{
  "num_hidden_layers": 21,
  "hidden_size": 160,
  "num_attention_heads": 5,
  "num_key_value_heads": 1,
  "head_dim": 32,
  "intermediate_size": 448,
  "vocab_size": 2258,
  "hidden_act": "swiglu",
  "norm": "rmsnorm",
  "norm_place": "pre",
  "norm_eps": 1e-06,
  "positions": "rope",
  "rope_theta": 10000.0,
  "rope_fraction": 1.0,
  "qk_norm": false,
  "attn_scale": 0.177,
  "bias": "qkv",
  "tie_word_embeddings": true,
  "parallel_block": false,
  "init": "trunc",
  "init_std_qkv": 0.0395,
  "init_std_o": 0.0,
  "init_std_up": 0.0395,
  "init_std_down": 0.0,
  "optimizer": "muon_variant",
  "learning_rate": 0.00661,
  "lr_mult_down": 3.0,
  "beta1": 0.9,
  "lr_head": 0.00673,
  "max_grad_norm": 0.5,
  "warmup_steps": 200,
  "schedule": "cos",
  "final_lr_fraction": 0.0,
  "batch_tokens": 32768,
  "max_seq_len": 1024,
  "doc_mask": false,
  "train_tokens": 216200000,
  "max_steps": 6598,
  "dataset": "wikipedia_en"
}
MLP neurons of a small language model. Each row is named by its layer, matrix (gate and up: input weights; down: output weights) and neuron, and shows model dimensions 0-159. Each number is 128 + 32 x the weight over its row's rms, rounded and kept within 0 to 255. Numbers have three digits each. A neuron's up and down rows have the sign that makes its largest values positive.
After each neuron's rows, "fires before" lists the tokens most often just after its 100 highest values on Wikipedia text that the model never trained on; "fires on" lists the tokens most often at its 100 highest values on Wikipedia text that the model never trained on.

L13.gate55:167144131115172159123110094184115144138106125150103151119187183115124138093097112048166168130139152138139094123100145118054154130153140147152099097165137090180135161114112147114127120089093107000155094138122186101143140173201155153109113154074080072091123139156136119133084141139091110111137136160097139151090072112112132068142143066092136099129133102118131095085124155110091077143159086172092101129086195107201137155124072123125132132118106128086120174157100099103140141105092134
L13.up55:104145133178120139171145099096109109116152137120129106157164116112173175071124144065084201130153183188051113149097082081077121165151128148172098139114056074103161137122135104091122130049092081168118116147183117110114112143099132169096094137164135144090136146099183076154161085154138143166097139175125157108123128174201115125118129090097112134113138125147102136079103110113109128060125088174078092162086137124175154151114115153119111129129160082180135142166118092078149153132158074
L13.down55:082131125113154188175109118089083099103132172135157115109157111059163114083129103114085152124082179170126124135133148138115058150127117156165149133139144092147181130177100117121173114130138144190106119164154163134118121137113110142128044139126128192112110116156200095126153096064117110133089163146116114044168131090157150165166118087155124120126134092113141106061152105113088124093153080160127147203145098087152123124136099063084138073112168107114103139193121060069090130126161101
fires before: "\n"
fires on: "==", " ==", "s==", " ===", ".", "==="

L15.gate345:092098171152140131212086147135128091090118120092164119148129202079134149068160123121149202139102158205136104163154117193101171132154157141124174150147113139126184129131136090175160127112117111154120171118139115106112154171101043194128111125110092205121119127062111177154152155157083106103086178122142160115116151122142130101153143115128142112145137095118151105098163146099125150108218095141122111161060156135186147117165063136135120160166137169164099153152152083131136166155152126
L15.up345:082153146125175177101173058114119073097092121105171108108136115065122126081104114033126096111104113148144078125149056141076131176100160139128083110146106174108092147098093113182082148117115092094099149113136053181100118170160118192166129128103173141143105141159171154094129148156141083073089175143133112130121122147179150108167162118084145126161135153121141128093175086121111108091157091128124100177112128120114163137088132133158144138182137141138132106133121028055128146164125112
L15.down345:111155164076155145117131124100086121098133120112200142105177110137136132092164125127057108139095159151131127137158157150150116145163074107132149102087117155205156092069117106110101080106119129100138122145160140133081127134123130113126108144111136207095101153153138123095135142108101088153129157150160090128106117108133173179129102114096109085122147096191173149048169171145115126114118124169153081188067127123129167082084109154083124081084079161138108126148110000105172187161154125
fires before: "\n"
fires on: "==", " ==", "s=="

L13.gate389:130122214139179123120045124088165149115119162186129152116109097095101127104115173127133157167136162145140191137113134121138074155055116130093127101104151140181157143124083097125153185140105190048103129135127182114128129159108184154170125116139087117129168092068063160145148112133112127159116190109161093121159078148139139120106136172190157115097148097101118117136124122167186102122133128052118151172152117105131139184148102130132157128151120109130082053104085113102106045120110154
L13.up389:181069115139131160159091137090116166108141160175129169149117118140197095143125139133129078097077164133180163104115110146184077084178148218168137130086134164105098118108127088189105105128102118073126148135123109106165130144160159137116123082100118147098112117140125102131123121138172128128174087193180109122102156124128119153110125141143115166153207107155106149118129131128223058120125103145148123080113106122082195094038119062149143147108130089097146107154141087154166104181094109
L13.down389:120063194117085164114185132111099128127146087138100135133158067188156098194127136108083086119181143160134141086114060181173129075112115179151123097120088167093169097169109167108167190079094160098093128111088075125217107079140141125123148137102075140090181123153106128080111119112089189137122112170139187171145107149131142137118086142101120172152072136141135101153163133169121091136140099156112135142150123170105103116138153065137111111149153144115140094131126095113131151205133156
fires before: " in", " by", " as", " at", " on"
fires on: "ed", "ated", " built", "en", "ted", "ched"

L13.gate356:114162101178175141152144137130117190081137074155082101134184120109128135056087123184144146183197151145107129074118101089124138141119149158153159054159098172096113088117159158096130125143100126179117128117082161100076131133187156114144118132103153102161128077137157118113122143146104103166129125078156140164104168124144168172161129043150109084168179143152113091119153183030173158136118118105139107112120123111149178107150152166135142121155078122153146179146147154124064112187129173
L13.up356:124124181143185132139099164129114097095129077165140111130176215185166125139130120146186157109146102119082112119160109091181172134116136112157128100128136064120122106129110153110172135095107143121116103144116145150094111175169123140076121144137088112106116171154059157175100098128082104192079107123184139129153047127200119159093083133125124078186179127164126105180148124144114172154133173127150119053150079099096185129146187153084095127128173103157110128139137198115127144142141093
L13.down356:094202125209045146186155114137082143108113113118087103138166114123119107181127137080105132140182144121166150089089128180159107097121144133145119099097115136181134117105127163126105116166138088127106133134070116125173145174129134173135123162138105133141175153120154134156158122125212144107163105091166129146090144098103101202108181036130189194118118112096114146142139122096133116074105182118125074148088159154163127063166159130116139110119038069112132148118146100118155124124096128
fires before: " is", " was", " had", " has", "s"
fires on: " It", " it", "t", " film"

L17.gate343:108089136078114091133141122089161119125126110161134093175108194071146157115124145149107120143096163187150124098130125127142094226192125118146179095150107134124152142125119151137143110095159151075154101169175133164121172146130162096138210187098122143123119108151134118126151090066163135115155117124079073116155179131114178170182098152138191083185168126161104195140126116146115135096195131151129168102108112110124180150176151094076123142064140111116121139076145091168161089110112071
L17.up343:127209168125169138064174117116166189147092156102162090138163120094131134128192160143140129170095153098094136057103146158207143121126132140132130152099048112109110096124147097131082150121121125139108142201127098103142106091133121087117198105175158121127067118128094112140125182057116129137123115141102081074066099095094137131192153126109161120195156090164182125148083130146127113118150131096135156072144183139076127104172085123144123125099085117124118130092181129147168095159155134
L17.down343:138164113188156148110183129132125104101165122180119221109149163124155183115143078151115162155141142108175129151126130143178139086135155191166093136122114164141071105200193195134117090101147158088115076140154165161109096112088130119132174121154129146074087173195144167084084133073033143118130154123133135117177117090113163133212085134107152114130138073170116122172134093105123107141191114122140151094105122124145178107134133161140153125112076097126138120098113106124139124107126072
fires before: "ut", "ution", "ute", "ved", "ign"
fires on: "stit", "ol", "ic", "rib", "a", "vol"

L5.gate202:186092131081120080100194151170129120089096136198120106128174137119115099161117124114092126083127109103211146198143102110104116155167101143145057105131130124126141160159101143105128110072156114054093160083098129122156133181137117096112128206136124147089128154156102154127138138078109068111152126135131115109129123096125156180077129145095089128138166128101153141149138187118134170121144153040096082086101063147183130089132113074155087143148091123139139054162159150173099108162124159
L5.up202:153087099146123102114160132176185118177093144126210163159167102191135105102154126114135152152120169122140197135079114115150151114140147159121132104124113094106143145108158113160072092150110092123137144147141085130120159134119200142101070097156127164098086151109069106124144143123148161094148129168160155119149128093097127193105119129074159170078138075087135159164118150094151116133245114088219096114085151189099160114132113148117104108157120109062079122165116070136158100132098127
L5.down202:106113103132128117125088121059178105189080119049159135092151142089123090134156137169075123152133132167117156154087169137109113090148152183027137123113170117149115144136169061112128074072119124083184120216133163108112098126126154129162107126102092139104158140120141088104137133124111153136141144165100124167108253123112081134142104125146083132130115091103127082170105089162163095140117111136153143192101104150116142103118143143165180154139117144052135143129080142156081151129134167
fires before: " |", " the"
fires on: ")", " during", " again", " into"

L4.gate7:092104146120151102159047150125161113144102129100104144159126174070108126158109100128091148103193119162195081117110115159127102144039150108082124123114054118064167142069125140107085106153166140147138115192165128109173129139113143097116120138155107083080113134112111097130157121097129205092159167112130131155050113101123121084152148135172076103122104108112103181155141132081124199154075096157130163165153098186182090158145197112144138100124134089121129111134156131074085108132149108
L4.up7:164126161144106143086119141099142170104163111119126076119123130076166129139154173136057109133147126198112117135115110132123136198098142109194162091126068128178078120107118111080169110137116096124089112157166060120170056148102161140107145123120146168162110077152137140148081144113115175130210099149133106150084055081117112162133107140167154095109143085130155123139101183120127127116119122060069142124066113155092159132122156093138070102109069162179182162149152128122112136149094057
L4.down7:180143181153169133046140131109089150140127095079147101137110136109146173073157164107098129146143127105161117142144099162080165131135131140114210157188105138168110104120130069146133055118167147129123184137145118069111105108129164164129127135068167158168110156109079108106104114197106149104130158167142113148128143134092159189152122179113128162148120119132196173163071127113105097125113085085088110119121112131060144160110132075144106158173166184103157118148137173094175094091106206
fires before: "e", "ement", "ing", "am", "er", "es"
fires on: "iz", "ag", "aid", " go"

L2.gate301:128148127107163135108072157148170156120098147148097170110160129127131087099127070120175176128159050082141127106127134122127103156068134091141125147121143104197074092174112114121085094182130188160133091130110114107148169099134152107205154112192194101071175130121127124114160128112134112058148138128192115132087137147131203128169201169136067165131163106176104153123158158127112112123081110071149168141111148085138056168174151141122119141100175153121124144089127154142133137179113127
L2.up301:129111133071184125119157184111167112150161191133164129142130190183082148108106069089092149130148146101136123142115150164105099157158158147086089124170099175108163065125100155207073124104117127100102149130089124138091134129102169160113146096096177133113143130169086158116114116162114111124208139116151141114125104179087104115138164136110069164150141081136102160065196114073117081146112130142170162127130105055119081155124177090080102116170094133131097121098117164100167088191117156
L2.down301:117125089060171129094129152081133077164165174157157161152121155187097157098126113093100172137189077094165101167141151156078098107064122132092130114134146136168120081105124151162128154119093148138109188146082119134145154077094135163126127097091183076119114157166096130143166129150123103136156169069129088120118131124092081131128188150132054104138116077143144146153170128086131127143111099114211093152084120115180105115073140132131069105120116091126161087106031189134121130162129144
fires before: "oup", "ound", "adu", "ant", "and"
fires on: " gr", " Gr", " sup", " Tr"

L8.gate288:113146132169152128136112134159104133085155121081080079170130116045134182049074205112170132157119138102123200106099047134112118106156170106083068136123078170147065128119121132131125116161116130198139143094080144105130098137177123140122164134148157081137106127103100117108132158119173143131094192104196083183121122179120126113109113110082101095130144126120125167110154161143140147084142111130130107156142109141164095112156107103149193162171123145091155131146105164120072171183066164
L8.up288:157124097170126165125166150151156133164104130127119084092167200122141159087048119151170087134139137074145101088096063117143151123145105131149091154142111103125114157143143113147131155119157137206145174120107172137125091091132184161134158184126168140140109095098032179115044160160164144122102133103149132121112153110157074099097136117103126183133137120166062155115139078164138144101179176160113064106152169130125145141151126126180128095149092121069188141106201189127124139137111136
L8.down288:107054157127142169120176117152119162134118119147108093116132145054162118154149098138116166122174116090053104123147112074115141139107155195121160090162123099148086113169128134138130108162098102129103094162075137105120103169142118065077104148175077142074149135096163143136046062119157095129141096086145179208178168118124126115147103169116092103152129117149140088158098069061130212107106155113154170121151143129101141153126183080111139100177129136153166120177122172135137156102150143
fires before: " was", " is", " has", " had", "s"
fires on: " It", " it"

L5.gate141:149125122144101179045165149058153121121108177161173156111158127160129121144061147114123151137149062120131105101099081104103159145157192099096081130127165067175159166145131158122214173121093104147118101085133140076108166128087178107122133096135108063126158072159145118158137089129062144128123136131110105158155097161074125131156158094156121141171063112139102155204132114111105137134115144158098127169115105100078094125110039137106108150153152081120115119141106115138053147163132145
L5.up141:171129082099178115125131070138132139168113136121120116135135163121102174152182118103094184153113091102112098086151121103062125123120178129151074105151119091094112138148119147140094168081111096163170059143139142159148121119146179168123084140157124123102089106151072157142109120089091138133141154122223100119152122133138118187165158120063155151165086071130092116131108110125228086087126099068193127110163104094079112117168191121069152134143064112128187120117144174126116131125103120
L5.down141:127123148115117118111113100197107131174204149108140116093123057074128173096136054157139180136070057085183069141118137131114123167115101139142122101115133093135134094135191134098119118147145178150148151117130140162116171138127085076108176168101123079077147129152077091075112113105140093084100159079117166101154116059183121152090121123100159160110230098110091164136130122089079108136152125162138163136069161106116128095117128177159115105081161142129159118108165091152126107165141121
fires before: "ound", "v", "adu", "an", "ild", "ant"
fires on: " gr", " sur", " Bu", " Je", " Ju", " hel"

L18.gate425:144157124101145139155194164141091116135124138140150158145090152092175114140118153177208140177071090122157164100138074125166084101135122111119120159110151202102086185137182137145102117174109130178063121150160058186132102155123138109149161173149169105144148141168100120118166080106061102097152108107112126146170126129125114146172079097064146146120158129214109134159151103098105129143151118159110120165096123116101173185151099073134177185116152104118107092127174159127112111062158097
L18.up425:147104168117149117079129185155122107121211110197155153115129160137091158123120106121156169156058117092138142188142097169133131149164102108190106133099091137088181123142091150155101125067165131148050092107090143172114121176113094064152102149149141138142105123124147144147168142064055152154068140125108113153176116127146140124136120147072113117175095187128157152145180083141101148065123155162073129052136162170161160138136097144140154162109145154152178130099143154122119157151113187
L18.down425:142115098155163157135058128100150151140099091181122117103131102124110141167145123072170201135083151076110113077169142131117133101178125126138124159138094129111162135116107150167150177138131088123097127108162160131103138142138105131135153153137127082079084123106102078089116171140083118142119138046112138137144076186084152182144141164097051102146094118085084078104219107153070115050156133172133099097140137144157159144077140144151097048153091120178161121154143150178133120174146106
fires before: "es", "ign", "ution", "ut", "t", "ute"
fires on: "al", "ol", "a", "stit", "it"

L18.gate387:108136138131133086194139096144109155085110123109099160135187124155134122120089131126129137166125114134127140090142121093104172072207105149114078143146047022147130111189129150193135130110049083113096149199140112128139159162109123109069141128158159151122110100124112158128160154137136115114123122170183162121080138055140200131126097134128172105119111132103186099135159142145145101109078143114126119151165171133165083117159123154080146126115169148145164229114075102142104165111148160
L18.up387:098134177143158166102195113102116148152102158164108089136120117063159082172167114096186043155158119066124143164096095140172174131133119094203151162079129123163175153161127145086147154150179138131122143145123141133194101063105150107139159131161119110180102138116153156121164115114147150141098106187165184089105173054107060138110164136153134120152091128125103154104105176143135138091095122180151115143128123143131128157124132185083069160128188119100185133065130124106106094104151124
L18.down387:139115179121054133147112143149100172098185164178134107093109143132155150159110124132127095142166102085112087128149108097099142120172117105122099082129168174159108129173111129149123099050170151087177133118086138135133085104142095158203191138166137063108077103093164124094129116137125150111146125157156144156178203145101116158086121159140138123139149111138151130099128133054131069163091152150105049157130158131094172139141152141143130135135056192047165132172169081137096145156164145
fires before: "\n", "|"
fires on: "\n", "===", " ===", "|", " |", "===="

L16.gate90:162098078148155125089100107098096130150102181140140123084127093089112134064165140118143094108087134136114166097102111165143067142170142076135146113123105093116145139129029106109111187110126094196132108108134124105092159116118172144171140214121087160105078105121142161093123109129134156127071171224103168171104081148118136087149101124138128104186168148078102147146128147125129118133149100106136131140164071127088112108102121157101107110152109116142038145144144061049152081147119166
L16.up90:185075124165088083161144187085115141160207155124156192146170137146184163091124165123119108152092185173103155159149131165179105216143139150158144120173107150075108144136149140151140153091119145194107176172131137135138089087135151123137122194102100109145152120144131113084125126138029126131146143144136123171130106110134129065159126160137102124105174124131152166145142172131104113128130156112097141184085081164108158122095072178136190158069180115150121125085092134142158149141175136
L16.down90:160188192139123174144117108083087119169124158113133093098062174190106103109160198090125104138142089157173156134092156147096072105121119176133135132119188144130125054146170091091076148177070138128157094094138149120157134141125103186163083127108114097134093085173102128101126110064104121111113135162098181147155157136128105069113092129099145140144174184093099130107088143129181111151083100130109138152115066098115099164096112135148149126144115066070114106161138113062162089153146160
fires before: " in", " as", " to", " on", " by", " at"
fires on: "ed", " born", " known", " found", "el"

L2.gate32:132157093149157128119112218124132128134134174110118146180076150065196100090060124103170149091108110145114114096075122143137106088151177109188053124176129151182129084093118138091116144129122126163178124176126097152161088108098095068164125104088182084118171141138129197146109152150075105131141165149076124147107187162096060129133123095139121176133141141123082148154130160118138143143161137087168119144076161135098151126137056165087148175124135120097150183151155097123130159144114166
L2.up32:077156173170133141093105180115139103145136066125157114096088142172207129133075075136169158067073081112136112127142103107131135159080119112069140182123145131132110157091158105115084149097103181158130124094108085104165125168064182112114113122178190135101125124156156101125144152097206096113152078113134136098146086133072153145115105122176107150118135119175108094120134115161105141189074094202124136150089139182130136148186084131090108151121156107168105159152143131171171133078097157
L2.down32:103138138168125063121136167125137114060158120085111133110064145152185102158095067098136164113142087162088145124118080139134087157075173092064069151120119119144076135108114130150121115143111130087070158107135181139108132146053133137087171102194112150094121135092175114140108068170156119099095102119127112103154173116109168136116078099146168102110132159131088129125148148177177100155160111154073107124131122082155117103123142097100154186188138107148121094138093128167184152046060100
fires before: "er", "ral", "re", "ur", "ury", "oci"
fires on: " cent", " Cent", " main", " ass", " term"

L3.gate345:121100049140189095090176095116055132111080082130171136122156127112063115096115078149092121158132115160153117097128134141114120101111151108138151171177108145160077072078086113113065140125082102091160142160096144067152126148095135159134072139130125118127095108135141078142130128148123075104131090176202112069082106139133080122163134140158090144156141081107106113125084129119061120176131109115205112126152096129150133137146103180119095173155132134116082161112191145183133137100047127
L3.up345:089104114138098117102119122121097084148176164147165097126104153162098074125138110099130163125163096204176103123124081093084099104089169081159157204090113115161150155110120108079125148171137095065178138088065139122123056105117129134095096134117181101132138129184130074131136115157088129075142121129105140085126104099091103183151136146097125149111133156185114106111135174081046141096089141110138108167060156146156122098118140130109094190137130136160084124165212104106149088101169156
L3.down345:079109101152146133097122176152105142119146150186137118112098081132135073141176088140150117102125130091124095112097131135094105152076162195123103171093178159125145118141155113090129168134139182159122154126096182156131107125107042135123089108109154115156159075209128148097123088109113201149077186029124086135168044104125161129109123084095098131147129159122099139127117092168139117096176073112130135191128125097097139115108195163140108069164151115169139155105102085120106150108128095
fires before: "er", "ral", "re", "ed", "ury", "ctor"
fires on: " cent", " own", " Cent", " A", " dire"

L3.gate11:202094093143095117081157120171099107150103116172152120160119145130107118100145100096147138160143121150132165149063158113106081155165120119173176122064127095126101121110138151118145138103149119135104085085083116113101118117151175151121149158112068137071127104156198089104092125144130113129131106069130131118168146157129138152047165095134111151153063070128181127156076136159114071052150105174159071134071043166135155169149037113152143096091176161143110114123157150147113118147119131
L3.up11:142104086163100131123112133164154137163129113109169123203172149149067113056185149148185153130138169137086174157093159131095144122137064116138156129083133141116105142091167127148127094098155095161127142085111107126101148161117165133128145083156101155170159136191130082176179152094158148144104114129118108142106138126131125113115154100128164129042105147193138105180080132163151199117152176141157096161071125118052154154157075082130141073162120133127106078120161174126122099198184097
L3.down11:158130157126077107114088112120167170139127151108136158151136087175145141159110098124091110143156140106133103136089127140157148168141193138125171078134077098129128122167143075108145100117127129143169128163108130139172123095136126098143117073157146094136145173029109161108098108151114093129137096135109114101122170107153177168085062151077086118240121043093091176151147174122155089132122062070085108080096155154176119097080141116116156155108143109111117195150076157093138144101132167
fires before: " |", "\n", " 3:"
fires on: ")", " by"

L18.gate259:154145101108038133095119125131130136174122120124109136107135147144154111118092171113195147113158158061140135110163099116181102165130178159155160107108123181149138158115093145097138148112099193134131106154123161086062112140063107094151075127139121191144175089157076117126127134144115096151119138125146141179139117111162121177057145139149119169097175162080139152080162107135157109172181167166095118138122114180078106171190123151164090096070134105144147103106215126111133100170184074
L18.up259:135128147165071173091080090118080131151141132175152073180159149158194126145119111132136099104100131065113121124085142053147137096110143156108160093125090204159095111119125139137127140106061163109151082147137147133072117214097056087115123157090152172104155109151116165096112116108036154083145167158144144146138136131136111135103105105193123107082162144092127148129123128122127146170108193145138128087143161155122098130152077111135099128139162111106140114114196182116182198123135076
L18.down259:093148135156100071074123160136116162077098136203164153225142102116134174091108135132082137143132144110104163114071123164127137140132078038111163167119123152106151107106146117110141104105126110105133198093150101134101146171174107174116110113123135122130065089110133068127096136114094097124126136139110129119180205109096126111189110115157143124164143120143135110140106143169094104085091129090118093111126119086172093204121092156106100093144139033087098074148128200137143178161110123
fires before: "m", "a", "y", "ll", "c", "i"
fires on: "re", " c", "le", " pre", "ber"

L4.gate160:166120108174091078160110148139102174113123131188108154113149086124141112148164112067166169152155108177097130127155103076131143147105139139162139078209069127123121085165127075119110112158152154165180153169104126115124149151107130128112122142144106194139109129164128067092209151140094147159173103152183130128102145138161222120114163121140139105198113181131122083166095161062185119067189182122138142132140090151105108155133111167131116153159105131127052129160124127170087117109109120
L4.up160:141107159142092093116092095120076103118136132141079149107087114134137122119107103064184157135192090122058148115147129172121161154175125178068102077144128087086164121185119115084173163119097164147115103151184074130183109110077121096115079138144117157144158042128160102169140162131149115168158102100152129114111083128143140141089107059171135104202147164123119100111117115102171106110173140106136147107167102157169157186142108182126103186157092085139071153187113115135113144124160148
L4.down160:164074131075093056128088095141125114137090130110116160167164163141134092110104128033185126128164110118092150108107081135121101182130109131073149066105092146120155054130101059121136057109094153182103124159120138130204075100106079086156112192084102135135121132134130096139168166152134086160133060128129157104132079121091134103089124101151184126146115147130115087109130108137128116146152142085131108100147138124121159188142127172126151165153162109136157124175096077135127161113191195
fires before: "y", "en", "s", "a", "in"
fires on: "enn", "ak", "ok", " Ital", "oot", "erm"

L10.gate228:146078110102113156117113162154118119164185155121086088122043182227105099062165150190125135136099159136182042178126166094147130107137135136107149134164129117151097130110063121152083122144135109139119132117147193149120098104148196150112125111074185102102079166124131141111208190111079073155112128188122138091078109133121147141130145127140140140176143127116113113113192127186112152156104110119153144167071141112143144123115118152136152086108109087114109150114086152153124108096143189
L10.up228:150124109107107132114136172116166081171141153137114108132165102091091152067118185109108143161184117105107034159133118134097078120126125123155138195136088144187046070120108101110090178145153110068150094104134121089171122143091150137066163095083151123126137115141168129129125134126132194186211087167084114081140055104145075130090124098137124116102135118126118124121154122054108114112112130137156120151150130182087145130169145148112138136111120110132144116133052058071077120154141154
L10.down228:087143153092127146139150154117074162166164193145138140205168171120166128077133151138113097125153136164138095179159093143126127092191133154151160104086148184164141147114124067141083113132154105159170156184173160100149144166116169152148083175149071170119109156134112132171145119101142140162140112191141160180110119150153210071114155086086111145146105106163148167085129137147102124162092101068122141176126155133162113099083096143120121193119077066140081112118121120074138152097116188
fires before: "\n", " in"
fires on: "==", "s==", "===", " part", " =="

L15.gate218:124119073159102076145162092111150134111126152127113133108126090145132129091081170089102139150103165146207138109165138184196106132127106145122157172170088137124160133130124102135107159169175139153118188163148174109153179100120120124119150082164137083116053140154112093142152044124156091113126146130115154150164127177073164128149109188112147120116107124141080097116081162082126133081127126096134117158032147086133122165051127182152078126172134115118136071118145084137097078085155192
L15.up218:131053078152164098179151146136082203113147140167109111134136132128088145161154078133222124119117158149137098146141177077167135092139156123154156094138119123114133152092104161148095085144070117114117110192090155102129120150101125132123086139147076125151107131098122140039067091155104158130140152185072167124084161117150132112189109090137098133185124124104170144167103172109125177095092150171092147163107108130145168102096123180111096087172088125162130176117090112108178163081160162
L15.down218:121186183110173161105103102162123182094147172194112121136160108069095105098111149146169075134118120108115149205093152093096188095142064107120137058138142080108112138103132165146089111090118125162113194091114174115092135120098203110124187137183133139129114095150111130116098134127115109085146061158121129146110100111121099125109119114158163087157151138124132138121078143139107134122149151094100113129091112085121146069178123052096156173169145122220112103078138201143169151118110134
fires before: " as", " on", " to", " for", "g", " in"
fires on: "ing", "ent", " such", "ed", "ug", " moved"

L15.gate263:103148132126082127133105080099098110110146127092143128163150163083076136075110139132150083098198081146172103170106181113114177138173154173119126135140134125138162114161068150098149116157072147122133121117034074104135112090134127092116131166121101074114100153120168086102089165158160118142085103207150137146029160117140160130106121158092155110095104156088144122054136157131171149086134112142141115196074176154137118099115107075091129183135161130138078139086110132118181121079137136
L15.up263:092138153118152160146156136110172123193077122095133115089175143117134124174113149178128078170116136119150216140130139116131124065143175127159134155094104058156070138147158178121084129107090147143129059111122079106141157119172136166109120136160084093155065093083176078134129069112137119125107125163174136088142144142046135126140154122086083122175121112082149152134160119092105135126103097160121054182173145134091075122125154142139098109118134082135154135151114122118124095132107244
L15.down263:139182118129161110142140125146118112048144147097116109152077132155189126118161069022099147140135061196141165073153088180163140129122061122167110123173080143129146156137109164190210078108139132124168097155175116113116139114142097152127137112169159147160165127198085127123122137109114147125186092116117162098184140125179108138128136136134118116079096126135119137101115105147104159152061158081192081095126125122173163138096107108122177112174111131116139156136088132122140187119094092
fires before: "\n"
fires on: "===", " ===", "=="

L3.gate422:096081152127113107152103128083161131181187142094146145110159156124124036137119118123169136119124115139120100153144125098109145108028069145157110150165119168169151164124114135090109194150159173162161150155100108138144105141095155107167116157155128144159145095180137136070083094119126080145097170119128193170135144141177092192177134187175069148111176152172113125132150152110096128155126111194125102103119083193071087115117165106106082164125064124133136104188137119098119136165117111
L3.up422:061152216144124119136132129098119110154101124105117106131139139169140108152093166112137123143129167103127117116137135113105150089117127131102097156138094229124126125119122157173091161138060116171137159095085144148155077119100157150049141086123150174129121063137200069080092137115150096152171184090181146140109147180138075139109107176196140161105133101179142109184158132125091103142165098093077098174128104123132179107130119070150077191146133110105105110182132091107112125096164158
L3.down422:070120141167086077112133087107157138147132121057113077106124108120138093086115144109117158122075102105149117136117114096131117153074114160053119122138072173182111114141138120115074162174070101166159187143130159140167129098116164115094125138135079207105154105109149121098069092128146114151130133115153098153162143115215053139095112162098125154140193147141149098141115144153155094142163124158123096093099061147095088182117095112152118212065164114105138126175156150101121170089158119
fires before: "iness", "ional", "a", "or"
fires on: " bus", " camp", " act", " profess", " Phil", "fess"

L3.gate78:141142118096153104040092103105121126057118133126103115158066097115134143152094180164060177125157155115145069189119134200159095181150063108167146132156104122128145084096148121128121077149151134121126183075149119109166125133119153145101081133143120104134087146170109160128117119066149134045122133170117159101131187098140150083140092130147129133181118084125177118151117157076114142105121096121123158141098128131119082085171161140141079106117083083106081135110184175147098129072181188
L3.up78:111126163075151057105145156108157127080087094121161052115122127165156180179156159076096096120141128163163091134141113114129083155084133135104145171148145117122104142102159131129145092107144077135141092120156140132114140154112113070122180148090146081215104130119116150103153123131127132125107126142115142163119124104181102092164097128206075116157076204132129127163106118174150083121095093113085229131134080132088110123110116160092089109112184113186195115087136093154115091122067163
L3.down78:113144133164126106166148141167151166127180145134153159116132134123166100144107162116071116107133146140086122122085112159158139161115166137113087091088101155138082100181109163165144154085137206132095176134128109119163113138145110051142154128115129078099055143116068089131062120143126107138121092182125154119135196090090177172141082129122106163167143093154058188106150116116128099131081107062097113125088080153109031110116133158076156197136135172098144163122128097099085135094101145
fires before: "o", "ement", "n", "e,", "er", "az"
fires on: "ag"

L4.gate438:144167143133163161102118143187144133154069155113062206129095099089082111124128059102145163122156086185135127160055145143139156139074156126066156061115116084135109132124134131134126087134145102100108100138118108126158151104174092108126094133168136150135165137153085082118079100148152130132158149166147091199151178093152156208135125139158073134194118115129137172138115170073157160099116123121103126126182175102209115181157107160093171148141135158101143189126151172136120103100105136
L4.up438:143113163063142124109177159168146073129097157127141131162160086111122131126158048063158096159159108189163171100089107162117114149076132128080172145094143106125087117116130142171098067116132136122117095147175091132189128088104095103120120093166157139173148116097126052116091115133181142117158184141144102189136152062140125157123144120177098116146157159152195175165091170132141128150094108126154133156137172129175168113135164144105195196109139179089165152159101100184138117103136107
L4.down438:123130151133110133127185106109114155114072195119085141109140103156132171129097069147104130119145138128134135120081111120134145134047148099074193147169107121127129120171131139144103203176152155134107155110123202081154067066084079103123092133132080081066151140128088101102094146131132158163108115153130127124175149137143159173090137082165067161150128133160099132134143154181159170128149122125026102200102137131190109074115120084155089084151175165144161146133139163151156150143115123
fires before: "er", "ral", "re", "ury"
fires on: " Cent", " cent", " ord", " second", " third"